{"vocab_size": 16384, "activation": "swiglu", "norm_eps": 1e-05, "rope_fraction": 1.0, "qk_norm": false, "init": "normal", "init_std_qkv": 0.0319, "lr_mult_qkv": 0.5, "beta1": 0.95, "grad_clip": 0.5, "decay_fraction": 1.0, "decay_shape": "linear", "final_lr_fraction": 0.1, "batch_tokens": [65536, 131072, 196608]}
MLP neurons of a small language model. Each row is named by its layer, matrix (gate and up: input weights) and neuron, and shows model dimensions 192-287. Each number is 500 + 50 x the weight over its row's rms, rounded and kept within 0 to 999. Numbers have three digits each. A neuron's up and down rows have the sign that makes its largest values positive.
After each neuron's rows, "fires on" lists the tokens most often at its 100 highest values on Wikipedia text that the model never trained on. A number after a token or word is its count.

L5.gate377:559525536503442547454537454434547461415502522561403561488499550582449400543520433602452437526482521514547447550551475496578494512531473556501517515520493411511500528532521481428623500484512513504389455644479563498498492528497523555491517564495462428501522497450488429524450373479485483463
L5.up377:516504553492491516489537485568524475631428421444452561492490560514556466512436535488479431436439513545492480526469494516570525491510490448408563455484481509561470487401537492499587508547518436426523505455507571456481494475492445596502429530479552512489469571495544423495542585436540551400
fires on: "," 60, "1" 10, "0" 5

L5.gate216:500506583405450499570450541573571425497512523421492411493518504472485451485435547483445451403455534464558428454453472499491413449516477502479574536592446432514401530404413520573533488470473451483464479433465453455464521450517547490430514503578592560487499505482542541556479414425516412519
L5.up216:481462579469473504434529526469461482453496564425569452439541548485474473453465492616510562491575547474536525529470460443502565519559515454419485588544560447467438518463611505524427592487551547477451432402536528552559529443521471455465558558507562519480514528580591489480474483485503509469
fires on: " F" 21, " D" 18, " N" 9, " L" 9, " T" 5, " C" 5

L5.gate383:539551537518553504453568509446479598457528432493458455476551457525483457513414463464482452455519533466470514474470498512550551532521497522561510466483512583534519565494449533568583529491515560464648519416469479465452522473490566510568472459474476391437468581485445469574484497527506583536
L5.up383:540542524486493468536483429439490493540570468492497510480478449413552482581478548511519526495558375488569501562433565425408522458459513496529543413570437518551500511538511516545524455546626554450428509521554431525539504640522508512501481495555519439456463512414541493423480458477486484483
fires on: " and" 21, "," 18, " but" 11, " it" 10, " –" 7, " It" 5

L5.gate530:543502459577492449432444503505496400464507500549440398495486613436536531517547393579522563552439538470525594358485523547536555504545524507541376441498521496497522528515486491572470500513548425532504513542538542501535473545414513428570421482478495429473520485520422491569473483550536460504
L5.up530:532496409555480500536468566478423461429528514524542541470437532506469568519559456605467524550457578609444500497477596521552562452583589527495502437514490572451573462501420512508534485473500514460504457521511534494499465520493575459572440500555561458545415484541388571468536422519637468531
fires on: " " 95

L5.gate587:530498455491482556526444513445500413479538494460517476504499498607458599469479485476537440455500562562607472477461541477448502569488491477472466522618559539497426487539521553618461534470560448508431512550546516438468489412469504450486536485470409535538476568389487507544470485485548518523
L5.up587:361473536532491405556589547463519503486482462510417485459503521476496439515421601541487652456499554513507488442539495601520495478559600449507486515452564470476582458471549439488483516512465512428510513513396509505505554536425463526519451479464544509427491579487525515515521540566532363547
fires on: " t" 30, " T" 14, " h" 8, " ch" 7, " s" 7, "\n" 4

L5.gate196:490498411566459566467415528518478428553424525476493551617578414484538464520491499483516465507468447501456544499500594529532503428525530504598452452532578436505508462509516478571497546441470477512500460433477552503501535409467510461471495590492534480492605536476537401528541471510497389483
L5.up196:410475514453389515516493501515447377567440497539479469510414495476542596416507472464523492535498596495482496508539511597545503567532630545497493505589566492493517546435487461551549450496550420534477521506495516491573477416527479428468469473473533430548453544505482470597501586554487561485
fires on: " " 52, " the" 14, " |" 8, "=" 4, "\n" 4

L5.gate384:493518420479521518477509450549510468474445421489407497503581517381487427584495508521464526499588467527495528511444550489506498537492542515554478516531534452544482436426415420566500523436532454598516482467510525501565390514481378588515529549511576465506412458510373588521600473543489453498
L5.up384:482452422499523444456520563515566522472551421499556570510515516557543542456485494554435477402420474411509426482545550572509529518517583499552515544477514525509484473511438490518548545448455502533479472509487541519439481546411465440570505457515449502552358502452458536486592606571450518500
fires on: "," 27, " and" 12, " were" 10, " of" 10, " included" 5, ":" 5

L5.gate511:391553526479484447462531412481476475464532412470501546521433532529483510518478407439439436510520531461546426429531562466457516500507574506457588434484537561493404465494520462423546483539572453582375476518491505437521555516479472506469507498436535590448521539571534512534510363469517514508
L5.up511:420459494495340556544622487516468546434432484469440525497476445490599474494487466502572494563534542575439497477509512524489463470435479505484464627560481488506478523467437540471487476558511428560527519587508540455492479535545466498610591478481468473559495583386497482525469548425439567453
fires on: "-" 54, " |" 26, "." 11, ")," 5

L5.gate123:456520549381561536399488493572463464389507493531412541452491503472528471460453413541474500521484411426554589547426465648502449488580433506520526519555635456503397544476454520478492507478436496446569427487488516478543529468450507531589499508477530503447488548478462549515468574466451468438
L5.up123:437510437495489450431547444580512461573548514455494482507411556514475487511548485459578562438482518536506469489569483427516404490517471437429509455522555525383541423389446498449516548472479464412473410474461576435450390533523443524495549504546523486587469591518468436486544557550567471574
fires on: "'" 95, ":" 4

L5.gate317:478540431398433528433491460607552486538496646512462532514443443479476469434479556488511467628502555550470555539515490477478431446417446479582505464514535476528523469514461572429504473552483433513557458519509536395463512405501542520499527470431559487468608540536527474561414528519468456483
L5.up317:535443450439488370596455486529480523456527497487538432547510482440437519538497456496476554458439541500558520516454504488512484475562439466409459481394614537474453542588490561475500535533497559438464505511489515516548498542461538564495540547472511501405510476517493382467475488497588493428
fires on: "'" 96, "s" 4

L5.gate30:580502533500604473465606452426481510485610538435432481495574499501492495515537546450524414591546452415516498472466573612456529505562511579489467511598432471535561465422542526450556556468646454544528549391519494435448490537630483530427440460430478492498549499536468536640476553514549546556
L5.up30:555517478525571483499509503531499472511505559522537493563462449489427589578506472620518579533517510577463487516511532408572500481464510546502551438479421405419498494536434484537503464457476464480481573507479533574493514531514566493549509466465449433558544543557452481467517551519571585438
fires on: "-" 41, "\n" 32

L5.gate207:449515538618496564398478519502557498484420480494479535489471471472477540462490526440539492505524481483467443535525534469437474432459517475535527524475484539549547523436441586443468475616439463589511432566493480512590501493521504548514612512540663496512478580554497468510482554500433536550
L5.up207:440444552565546549522489500541683505474481423544477432519478423525497575484509612566599419549502406528548546490472528509404547498424514433569525520549554425502451532474442436474470455453475434496570481368556496469526481486473494570501514455575536511525603474608522451481465444562537464447
fires on: " |" 31, "," 11, " " 11, "9" 8, "5" 6, "3" 6

L5.gate198:465478491484451495488598554525569482424462503510469631557445390528459479528450487425494568474566557562489484628467435558572466438521512548527499477440429581489474537483428463495531508540459475566526495421496446474481469412490509501447551434504529427491459562545485448514535540490472496470
L5.up198:489549465556549538505552515481407568438488502498398588443404401434481500510550544460465506496490560462561497465452502399532413494520467553482488470429447531554559525489447566542432503517567453472467516528582488494409485398507590512448516576525594479486546528509540454524551473473467500445
fires on: "-" 46, " " 11, "4" 5, "3" 4, "=" 4

L5.gate711:541405535557508525478456515510513569408552516484461577502506501506450514605539430591529530524481459485474622646550553445433500515503558494524553537448534534573520471590485580410478423502490529461446479515600471404480544493454513582504506516570502510486585472530461499569565480494488419442
L5.up711:532564505560422480465426488557447500454535474539539539496502500535501477498498449469494530373561472506552627464413449413512573546514543495436444431487541463482444477419519539435462495453476592426492555542473550508511488543493506534570516464584417456469473483499564447438501508519498530535
fires on: " was" 20, "," 18, " were" 17, " is" 9, " been" 6, "'" 6

L5.gate611:483554524550470428364480453433533384503462501482428494503578489381427545473478519447455469466502463422439470492503583555582483427537492564433505435543368429415458524520526492508488485551502502425535444452501458450510495451507482436519481491416530545513615492504506561517490535462483467479
L5.up611:425533472504535397499469495556530492418482472519507508596503504462522518573574616473500524484540552461457475494439548467491483590485507560383438441574359414364556520522469468522516483405491428413477485436467438503422477497542578512441548593568503429571519400499566514540552490518541428513
fires on: " of" 73, "\n" 8

L5.gate192:493549564417476532476430554478577458534553584457591512469500496528455632498538491584522504434497427521528443550382443522542523475492497418492520441551487532463431559472534466566513486476432504489543465499484534467495434522457589541525451561457526481514488585403542531513539571487503440532
L5.up192:396499404463521537474516483582434509565522512437492555489515536487593441488533513466560471533554499474483481468592546499471503571445458486490624614580449541526525364395470526542479504480492496506434583497474501511588460442436469486539444605514457404508544568501506470530467442615458434477
fires on: " F" 48, " f" 6

L5.gate60:416581495581492391411530562457649456457435440462397458485457529447476547551481546464561560509447514473475455469506516530500562487525461404472448551516545480543500454481531488501468519414575435585528507530528385558520544536485526506529494516475511502484557472584377481442512447437513524469
L5.up60:445464465505543429463582509408531483432495478487574448468587501477465460540549499510465581517530530469524464495530537527510484500478481565408485535458417558517545519627566449544515506469439555559507463549432494500523447443545481523528418417579555480397567475581438502577473517489422493509
fires on: "-" 32, " D" 8, " P" 8, " Sh" 7, " " 7, " H" 7

L5.gate562:485498588518553497492464469406419501511518504347447419461459521565507591546575403494490549468549616438558449563535436589509481465448418496499521535555485506475469405460422434424504487385456552515469493579567506434506474521570513428509441450525530431504493519466482499411515371523487534403
L5.up562:494457520479527513576589514505613438520561402469496421523535488517430566515548404463498584451593546428636482480464503431480426593470426521441504564587514463469360406517425519578529458534489526435456460573539475457564484451587563517445465447465556420508483499509490509460545440519369577476
fires on: "," 78, " and" 7, " one" 6

L5.gate782:552455546444445443530447489502511516507577568451494501495501501585520510559518487485493465456549439496537515401577450501472476512504494573514406479490520573487548500492557493485423442480504504496492513554559551460481458535535528481447413465586574528443484541496422596449541485449539478517
L5.up782:615507504507542472526463578542537534469572497457511625497476613596485475520565430546492591467536508480551448461459505453516585469553555506508433371494466546566519538587595481465490555423431464547536534430557486479410516505532453440561455418514558506570541502527552447490449535532517555569
fires on: "2" 33, ":" 20, " (" 9, " spent" 5, "1" 4, " " 4

L5.gate509:460578445535454484540452534544480472418572467466459529565572583594403410529488484469570547543469450438475478478474594467520555480570491414498482496525613572520468480488496542512577461489514448452457463424500563520512437547483479488410449523515479504475513428453460480520432463521497444414
L5.up509:527497492573580539466564467558440471563486522527539558563495561492477435565527467501514454512482442595466551475503492536521547498559468487478485492595509509542521504525486567532461411526509534465468397514592464477455598484452556581380496487509533491462403428542570493580452582490527581430
fires on: " " 50, "1" 13, "3" 9, "6" 6

L5.gate709:534562529452497430417462534383458481457532547498500524454414463507520486433492515443517427524457516523476493619493478591432443441494560475428631571679554546541518488532577543485585564495550431559490510495517442453525478487622593510606490601453486474540467560433575510418449482481430408411
L5.up709:544496516555543543491527543468461555520524517492454519483451513495413423601513528492466550552574554491517565546560476437429506495444432537431449419473478562433527531512443566557505476524469531463541482566516472538485440530559541455476546520519488501503620566567463556470504538480433500478
fires on: " (" 16, " at" 15, " the" 12, " that" 8, "1" 7, "," 6

L5.gate796:468443505471538424459624436452455556583560486488521451507505499448536543436557480466495543500523591462508489553495435500622612467586445500534593494452503556545495509555509509477411461493458440490529579535592564550380515484593413499492517559602502480501413519524446548413491505471559563473
L5.up796:440586484562564527531570481453455488516563504486494459552481499528590500502434489486449424470490502429485530529492521503531554545511513495325543451416491442564483551483485552463517383381464496454576440525445427416455449522525560584458520448505582565530511488524545499496509479414494569500
fires on: "'" 42, "’" 11, "-" 10, "–" 8, " " 8, "/" 7

L5.gate98:487470562399527472489467516484554539462444487616579498492528346469402456504462544484547531477439515509479394485558532506495560429491590488509445447552525374482521511477457461595546490465523473515476469566537535442491472568493484446474410534487574514472526515480398460537552429503477492429
L5.up98:542511548470487569587396491468563526503512403489502468461508521519487468551560480585535521475482627443440513442516413544511481453538504538418449574489491524529464481473448537439519532447454515475459409496595370433533444552570478535500585470561498603456567476491488531523467543453484557434
fires on: " " 35, " \"" 21, "\n" 16, "-" 12

L5.gate757:477431464465480567522542549469429511499444531492440508429527459465525501491514490419522407434503457479473538434499515462494571451535521525471602478459527457542470447496476417509430536502480478466532466442470419499520398547421590493467533384510537441569503526539522512563513452513596529514
L5.up757:506554476450456502498555503443487512492543572517499464533546463515493531544510431513515446544539510504484478525567549446517565454482573512480504542447443520603496514510529538485546500480577395596471545550473410500537528496466539556416611444603472531526409414511538563485393447515562552483
fires on: " " 32, " a" 17, "," 16, " in" 4

L5.gate628:554562523460466440406488515501478485561393556352512521583519547440460496508584569550541520482555541541522528558511500534509551501535457530484553487512517491532530582587489609453492460490514481485575496508477548534459423471555456380431518567518476452469492491469498444481546484461516498533
L5.up628:494406481539476508530564524476553504462532536410512516469543509465517417565453570495547502410533466467504517481429501507494464490512458537412427443491397486537513590535535509543531413464571512448503584568431522422508518379500472463492533512526533502547491537522540548462545420556591540515
fires on: " P" 48, " " 6, "ol" 6, "3" 5, "il" 4, "0" 4

L5.gate443:475452420458553387550564527461527471513584500510440459502499414437476649548562580512533485519534512488450510489470524503470585519517609598558420507479477502512401461513480497462488449472477552559512433501480428483438501575415547442431576452467493453558464511472508438486539429515417484593
L5.up443:496374408435522495520531532470529492542565510504513590468486475424548505577571479532469432477523510564482516532492616517535484429499499496530339539531520434521471530500511479457449502515487532557492503502564420423543464522544507435635482458482528535493497497450439601492566521471391373496
fires on: " " 36, "–" 26, " (" 17

L5.gate733:441470467511484559535502511488527533520489520494508501555516545466381483523545524526502527491499514434421519458477571464436517477555552444506582459494512527537571587585494529535469486568528421499524475442525518583591418553466428567432484536502516550455528529494503501590512421492518473406
L5.up733:548491471642569457497524513540486489472583496612582525451455466558506599514543472570386525540505445431497510452497473484432399520524485461434585522561478543446480567519429524452472487546515475466517422505512431523521439478477457447487510428465480465458436507584558536515418435596489537534
fires on: "0" 21, "1" 17, "8" 12, "2" 11

L5.gate257:482560503491526469533595471496442534551536495529513438504471460494474435473389550511498468542460404448519467413471595503442461579565438487542488417450518415570483545449523478530528531394451405608548538544469495532520438535579399543435507477459511468435508505453499494435488485510530470375
L5.up257:513502553563458519434541538560490497566547548465483470506516406523504399504491488436554422576521439439417462510473421515483523513489483510479514498479510419561410510486512514579480547392566494561505546458503465531481412618468471486520428486535451488460497560487500540409483573443505565420
fires on: " in" 59, " of" 5, " In" 5, " from" 4, " March" 4

L5.gate508:530459485569441468498554521510602475473504412513532464448522477530498533467452387584474476404529373452479535537487563531444498433470525453471427565483452488523599335416536520552437556547418424556520511492517362525435517473494540599502526493566510480468589472538527543524520436499533483479
L5.up508:533456526547507517440494513504513599465481501475551574567511371588425499499425459446547548533519512532621493609517412469369533496515435531567417471520569533487499488507442469594512388461380468517483478464497505553486457448525560564455583517538518411481516493482501498478520464554513513444
fires on: "," 39, "." 17, "–" 7, "5" 6, "^{(" 4

L5.gate503:495533443556451535475523467532521509461480490470425535477498583553554498561410498538439492544384430535488582504532541447480472525467569567426538528419462417428561480460387449422458520527507467543457524586515379418457495569417530482490553506520540532460576486455542480627526531469412499522
L5.up503:465542544500527531578537489516450477530443474462516487497500480545599492444543507517528463485528558561517492457515530434531593534432482541481501483541549499566470474504440483468504476467537516491404492528459554574533423499595523470499498527560549524470473383513571405616561554487470444541
fires on: "-" 33, "\n" 31, " |" 8, "." 5, ";" 5

L5.gate208:429471529528446451509441482550556482418497572396487549564466445526524502490554502412573565402462478543546512496445544436486491452453508549446445405535538505491420531459458412452511555489465525495625489487468515383450529493411522574543444498486445542453493538431499542500529497468555527490
L5.up208:509486514561576534520559419563588461506509510568561532496411531483445542475370497452436505470521533508513509572536471515527456436480564517456468462521536446490549514454413589486447540541462395469543511530463430504427520408514501508418525527529469444452442495483431514428543525593465567533
fires on: " '" 17, "'" 14, " “" 13, " he" 6, "z" 4

L5.gate187:458431503490526456445557479489450476564460448555520530539575459603418581500534524549513490567476467511476518361532535565529476566529627558576514469544518572541542449576417482449474534409509482462463581494512464475539485447554555464507540555433525520493580544481474500447526486524373465523
L5.up187:503410491511555500496518432361565508475411542578521510487501426514432528489537572529475587620529503438523490446466491602575544460523490521425408516576544505458511538567589529488517522478468462466469486457560403438613476522552574505516486518473546492520488484510461566536532434588496553528
fires on: " as" 16, " of" 13, ":" 10, " including" 10, "=" 10, " " 6

L5.gate801:515507506527551527406468465366551453445500524411406445401438522519352533553478415525364534528485496408515506482400513457509473577515604449534493501531528509551507534500528509451481483522535475561443474592528406476539469413462494514484449643475588502556540429434537452432435479500467546495
L5.up801:437461482552511551441520538436570430454511500432480446472474527485598496525485466542440519594497595584580518481500442489545429510492458425507483449546522519468539522523518432522596412516529448606401532504504474589458525477444552603433463543538504467488529548523498452475480389491560469480
fires on: " R" 41, " T" 10, " t" 8, " st" 7, "1" 5, "0" 4

L5.gate417:438427545613523481392483482528556566497486414551453479443461565503476483531434489570423487518382513550516440544400479411429480478534553476495440497592526606513473413475558517517511494528618476509469586479459516480541546486473558512502551496564543435465558500499492433463594544326558477518
L5.up417:456516500584475546566483546448528499527568529523590459486465497580547528550574492501453542487444474518514479457435413498512477544415513485564473493574490523531529456587482482515501491448582483503403528490512494473476582478484506409522566583476530513410659642467499373454544453483528443528
fires on: " T" 29, " t" 19, "T" 18, "\n" 6, "t" 6, " Th" 4

L5.gate659:583511550590403520476460490419507493505516474559396477454496567520451477569425547588458565523603488423501503509538493515439593552502546496492547489466511529565513500559414533567529528490619431504557573496567542539585412517527512376440474516484503462490489506494481533536504534443520460553
L5.up659:554510495564426463560585443378538553437467449604499538562379485522452495474544520561539505582461523531522572501407468584490529503575547531470492468473511456445525479423383520556523441528593504448417465516556529462578523482362546411480479609501457547447415512486513518457448432521567594521
fires on: " and" 30, " but" 18, "," 15, ";" 5

L5.gate669:400409510559525500523568524500564528360517504465507521520528468563483402550529558546444582428594559457550607535516536454467468476515501565653458583500584546561535495542488531406432463477510406507569488463533481452471532554536510549459504466423518532508449474483497536519507468484482472501
L5.up669:479535472496410458457410419516507454556589522383567524578513462524580392484532485515477547492552485508544462509452478440443516487474572458531423552513569500529538520583530491502474531491515472418424497543542373553449413435479491602515443519493536490461554542482507460605526505489468582435
fires on: " his" 21, "'" 15, " (" 8, " began" 5, "c" 5

L5.gate217:513519464578528448446539474394545426476470478424457471487552446427467576573479553662577518446568487460583465470416473555541517489461568507536460508583540576542508387504516571511562472522422565570593465497577582466380408620498550460549452585451515408431520547524579537582485412474417452549
L5.up217:601554575428485388460509494503552393417442607414518434462599493478443526535502475569500419422445547552508439556415460476531416512547472471414445450490526508502525426504529487525540528552562579438570498483423459468508519593592463499424487509531553375484492470552495546488504456551477559513
fires on: " the" 35, " of" 7, " during" 7, " to" 7, "-" 4, " World" 4

L5.gate32:499444483488534439423495434445553509385515473503487485453494558581469461498473504509426516471621497481561511464517608568451539431502566491512520542557482470545619412471559481485502512525560520418473525466514466413465504408559465471513433496450412493502455529516461630557452395542533534422
L5.up32:522501468494524473464572537469545437490506426643427482464564438564452432487608523357546504507538534468495512484382509507517494467521447440531499506550413586417444472519619582548446491529440541513512434645481468434545508582414510487509582509449513501459483527493512568503471491486557491469
fires on: "'" 58, "," 9, " and" 6, " found" 6

L5.gate183:466543481479551419405465491479563569529473520491456490455524626550529577390476591541497514472465509473587459519487475632566413500482575559557472518549556444534500530485520566470468525499643464455507536493577565469441475486608465590424553526434515534493451494440500515508459495495448544436
L5.up183:618450410579419432494438479440550532566494492496497430478490419473483570500534453485474455384516465434487599542480392468498455470542456522527515545530500502553514591535454581428480532469542426518477583509536473518522465559493523557498557524587468476543543447508521491510550400539484428474
fires on: "," 17, "4" 13, ")" 8, "2" 7, " and" 6, "5" 6

L5.gate480:405576514547535498523576450482537616474486406498459433447476519476530502435465504560578576517481507401534481505467526487453491470429444562443425451519518531447534563569471519531493440509563500530546443596450486540467364525478453453420413594602515601567525537614485530459514546547551463474
L5.up480:466548496495499368525447498555544519489472409559527405538455508553409500570498634523418483563386486522433519513471510594468458486495527447453471525494449584515477429493454530448488501467500505439449541498489550524467501647483480549498525496440531580458576492521469493503428562495409479459
fires on: "." 33, "2" 13, "3" 11, "6" 9, "1" 7, "0" 7

L5.gate177:478668534569588459460579487466480474575492454527493481520519502593506542479475470493516476462520623513470531532494459564484548494477363558484554459539527499524499474414561506425507427419523489541451455518444530562524500425476514527502494494519381565466498519547456553548505525528492399425
L5.up177:550449463458553463444505411523506533457585488537527567590532516528484429503434519521509478583412504375424444426434463545571520447482414491475510454485454464494469529597533551513544433489600534451519576532566499414558465472516452464562445454523536515544474492528463542450515533517577615538
fires on: "\n" 44, "’" 13, " “" 9, "'" 8

L5.gate27:475576534446547493480529453531561525438420533569498417428463478456397475579572498507403502475552448475558499484506505576494462477526518517524527576552514535461461454375485465557504545498550517484478480530533402487507451572459487474473495485401532511452504471448414565499467576443549438482
L5.up27:541500452588443510435600469534404419492456594502493508566543488472584550552426425376504419500470539469508574556460480500444592477634461428468432531500510465501579506550502445460517512531420502527452530463487427594584534445503405558478507502550498459520565430530420537484482512499530563492
fires on: " in" 31, " his" 14, "s" 11, " the" 11, "'" 9, " her" 5

L5.gate341:395524487481456499538543474474543469613509566571515544501569510436488448545482490528468469481532387514563367520457562526437493547577554484504418609484530450556535518494468611495471487465479417513445492481537449523586565494514574418562495542499520541512423550456600588525523487496515484476
L5.up341:525539481528502581523497499539462525523509572471504527564527461548513471520494466545472550481554457499498463550689517509486448451459505500422504570613519387568503518501565543493469498539497557549445483443560580419481460569527504572519409566509535542463487526564430579480547479462465521481
fires on: "p" 24, " in" 14, " In" 8, "-" 7, "in" 4, "In" 4

L5.gate441:436463506462433487518525528511488459476554472468501518468556487599467509537562630602485485474512595468473506519582454536549518475537447571557462631543486507562528445433571508501508575514423514432522459515528380403487500510506468492482435348534551459470498538550468512577513509443528481514
L5.up441:496502584443551543481514515492443509477530560479475602528571513450497418413517527541555550498446525449484629427580399494479469470519514465555547478495480499489407515391579473623470533556473445469493551510505568517509464531410479464469550510513523527544535535484549522480523549460562509502
fires on: "\n" 39, " " 17, " H" 7, " (" 6, " C" 4

L5.gate816:519516571460455480482446443416484456466473558517451518435537460538525454473491462467531458426449568575506499552543499482465618482547421459475489583509438450548443498590478537492499555553556441509485490557474490595517486453511520558479466515485430432479455599455555509461461565487498439456
L5.up816:505497490523410477451504522427429558482441474451517544539552610559506450400490508512522435428538466497478428629472504536553567476535560484580547496469530445481440492472582472518568473559485584432487528471479543405554524404453518541430513503552597435420450497520564476539479493495576535494
fires on: "," 34, " as" 23, " and" 16, " so" 11, " when" 4

L5.gate728:609497493502553469439410458510509467509548467453516464532515449513531520557498662517566491486511512462507489523469555436445421481557517509523475502493413468554547598455408440535477515532525552530484503529592447518564468548453469539512557443436381466493461508365615520543493525481509428526
L5.up728:416517482516583403503466580445513505533414585509502443534557489571611499571520520445440646555620480483431567560494502447500496415389637483485436534496459479429508458474499489487466520518460494549471516453657426481426440534496524545604461523424557506488401562500508502522458477491423505478
fires on: " (" 80, "\n" 10

L5.gate15:459399582489548536508590492460564485541512468531504467484512440480446530445460476396549432513588451461458582586527502468459593526549507512464524572433479527501516500520514527574451484424508504485553524427440485492481539436530556444456449522534485496529529539609433484452575571488476486522
L5.up15:500566460551464494569527538544534504421539484474628503456581469503607447467469508512516478533488588460381525529543561457492507468440558472528432443512448535561390445537564551589586484506417520461535566478326481539491501496511485509457496465403491493509441510578441570583440484461436489436
fires on: "," 67, "—" 6, " is" 4

L5.gate148:561513507513517569482540452494550466543511470499497509477549423499533491506534551560429552567472504506506482459534478454492567514520435517493441539453545491521530553500513504598587447520567483365477517515506586475488477444420520489521532510525433466304488483519490444545409484465487566491
L5.up148:577516471564511463585526472526516418431410450512472441608526542455497497555502502598466573606585485506525402451494446508483466567463425590524517516427463501518555497409494483536417489477541415461398470518568557530542495435521498538524458453521526560425468466536514523447454567389455502550
fires on: "\"" 22, " and" 15, "," 11, " was" 9, "\"," 8

L5.gate464:539527490522411525524494500549419537449379426456439486505468510568606539561534576413496484540536427495608557613457518550563540429434522564509513465533459465529521467495570475490453580499532553507513545459567436538465510565424468413588462507477597536548522547383499520543492497458411597489
L5.up464:484559469500569454580461475534432512427555492604485555462503558526583505565469552554446541584473552511500513463538545516467444505502489483393521421526503474616491584477397505493492524553478498469467510506554515536473525491375472474547513523456588449464498474417474465582437377435399540563
fires on: " |" 75, "\"" 8, " =" 6, ";" 5

L5.gate500:496485452508443461511483539558511422523518524369616537497477453483516482463490512586559464497539507519546483425477539486481468439515618496504528514526556510503515529559523400539493468503535517567529520405371471575499511507429538416528493455458488507453493535453485501554608519504407462534
L5.up500:554585500535470597576574550520553415483447556546480495572471547418575536534452435482446492546449593551585523517436481488625436544445450451534522503496496442496463443521461462460487522554629494519579523526558547558491560429548549452483508473529557538518547388403449417522592567476492467458
fires on: "p" 12, "T" 11, "f" 8, "t" 8, "l" 7, "m" 7

L5.gate589:442421514477472451548542508395539371501501482507517516445493508544528614441545570496506490538399566505489493486466496522487584442418539455578455380508466498481563523519554505490442495577485541543521455550493449412529505623584531511584384596551492491581401485463529460594452477539464489516
L5.up589:497544510510558420468490515476514462505556475515488505461534564487513552554595516481493575493493547518476513478467529568550463413517484442547619466499378492487564528464526519556430497478471549482516590530528492507556551563494503576489528553511446567440492540472543398475479463494474510578
fires on: "\n" 100

L5.gate645:528399542547504533474536554406484512459505453504478466459488507434513454562492492493501592524483515547498529512500504551523462562546505433481487631505541453558581485515511517589536522509427430590465479460517458457541509455597405463459469554444583528449419457589398566524530490482476394465
L5.up645:494450409455468486482465564545540504477567423503568545515449456435484476526483471511528552520543439469498476524585590582472478589545472392467502596586484493537564481567513549522513491477445546566454446469545489401647577470517491489500516452485576525516428485505479551431551523532469411484
fires on: "," 36, " is" 12, " was" 9, " called" 7, " as" 6, " named" 5

L5.gate776:411520464529485521558569456439567489587479512548522508543568563531462537486579458511476500463483521527545390397573521456563543487515495506577509564489537508507371478439544511401537496480480519477524438536540473428467450500487492452456504474411426569444528522570515543560610528509382502486
L5.up776:588439555576491398546487436498536382449468479497515395554506499463570487562556464420506501454513513502419428470461408407484445468486530492511502581590534508501523487509530468444464615520467466501460471498560474515534534513474574581457464595426491502427573544410484470543493508521506476427
fires on: "–" 22, "-" 16, " (" 13, " |" 6

L5.gate345:490556588489533465564512510503555468499467470495533590527493578581441583419454542470518561466551514445567425424489563448493525432501527482486544588455509492552507461525451462596462501444550485410490447505498448451510394440460505475503460573476529497567493509502470494482571552475515482509
L5.up345:563505482520586523539424573536470462542476438499524538506453500562504527565532396472384546580547587499473510495521523429489475407451540485498451569447469515473373520562515461510478514426512567506497498420461551448421489457521525492448444531581420450541472603489534508509510562483501576456
fires on: "-" 85, " \"" 14

L5.gate151:496457426527500442511416451549519527509547416413423463458569479546515561518537530534510473473464520522518552481565454509519498433450493476549495513452530530516408506474480528456476429496454543550485458521561497402525537507434467532473605413483431597502574488533498512554509470480323492445
L5.up151:477522530426429433528546485481549461496466612485514469520462518559374484468559530518512555584494541461506490602430493425580477460469513454415447563468509508506429473450545586488448459429499530487535530473484537550432460467478570434395504456567507550514461497411489444522460538455475369480
fires on: " at" 34, "–" 20, " " 9, " At" 7

L5.gate287:503425414466529532405513467462589498561506487522500522381528466593451427431443531466480439525547523479454424559489504431440417469421534459487455506558481491479520538564492562562352475533590497511509545438542545398536442460479564523515496536465414447466388487523435498492541515501467542511
L5.up287:495500570581439544542409591492440589518494430487543482435530517488492551444538429522514553542523495448489451541470384437485485494579485516468446497515499594485454551540584460428562492392426496471461439504454442460490503495520552491468503483449465509497479579464537442489571505436471497461
fires on: "." 37, "9" 27, "-" 15, " " 5

L5.gate178:430521456580537560566560429470480528620600452444455518552503460450543581613516554571440484434587442527593495501400519527596443529441445404595562484440485554466422549475523443529526486441496565550533514478541469393514475465493546499407448495485478495474576474523449446496451463456466445477
L5.up178:531531457607430491495592542569451457523472572455503493502523534520493473522498536527485519527510451504459394455415443583490472479520505428517529533503422502454525582516508488598390525554427591459551485439551468462516523464420598530499519581528478466443447540540566460614514528495483518467
fires on: " " 31, "1" 24, "\n" 6, "i" 4, "0" 4, " +" 4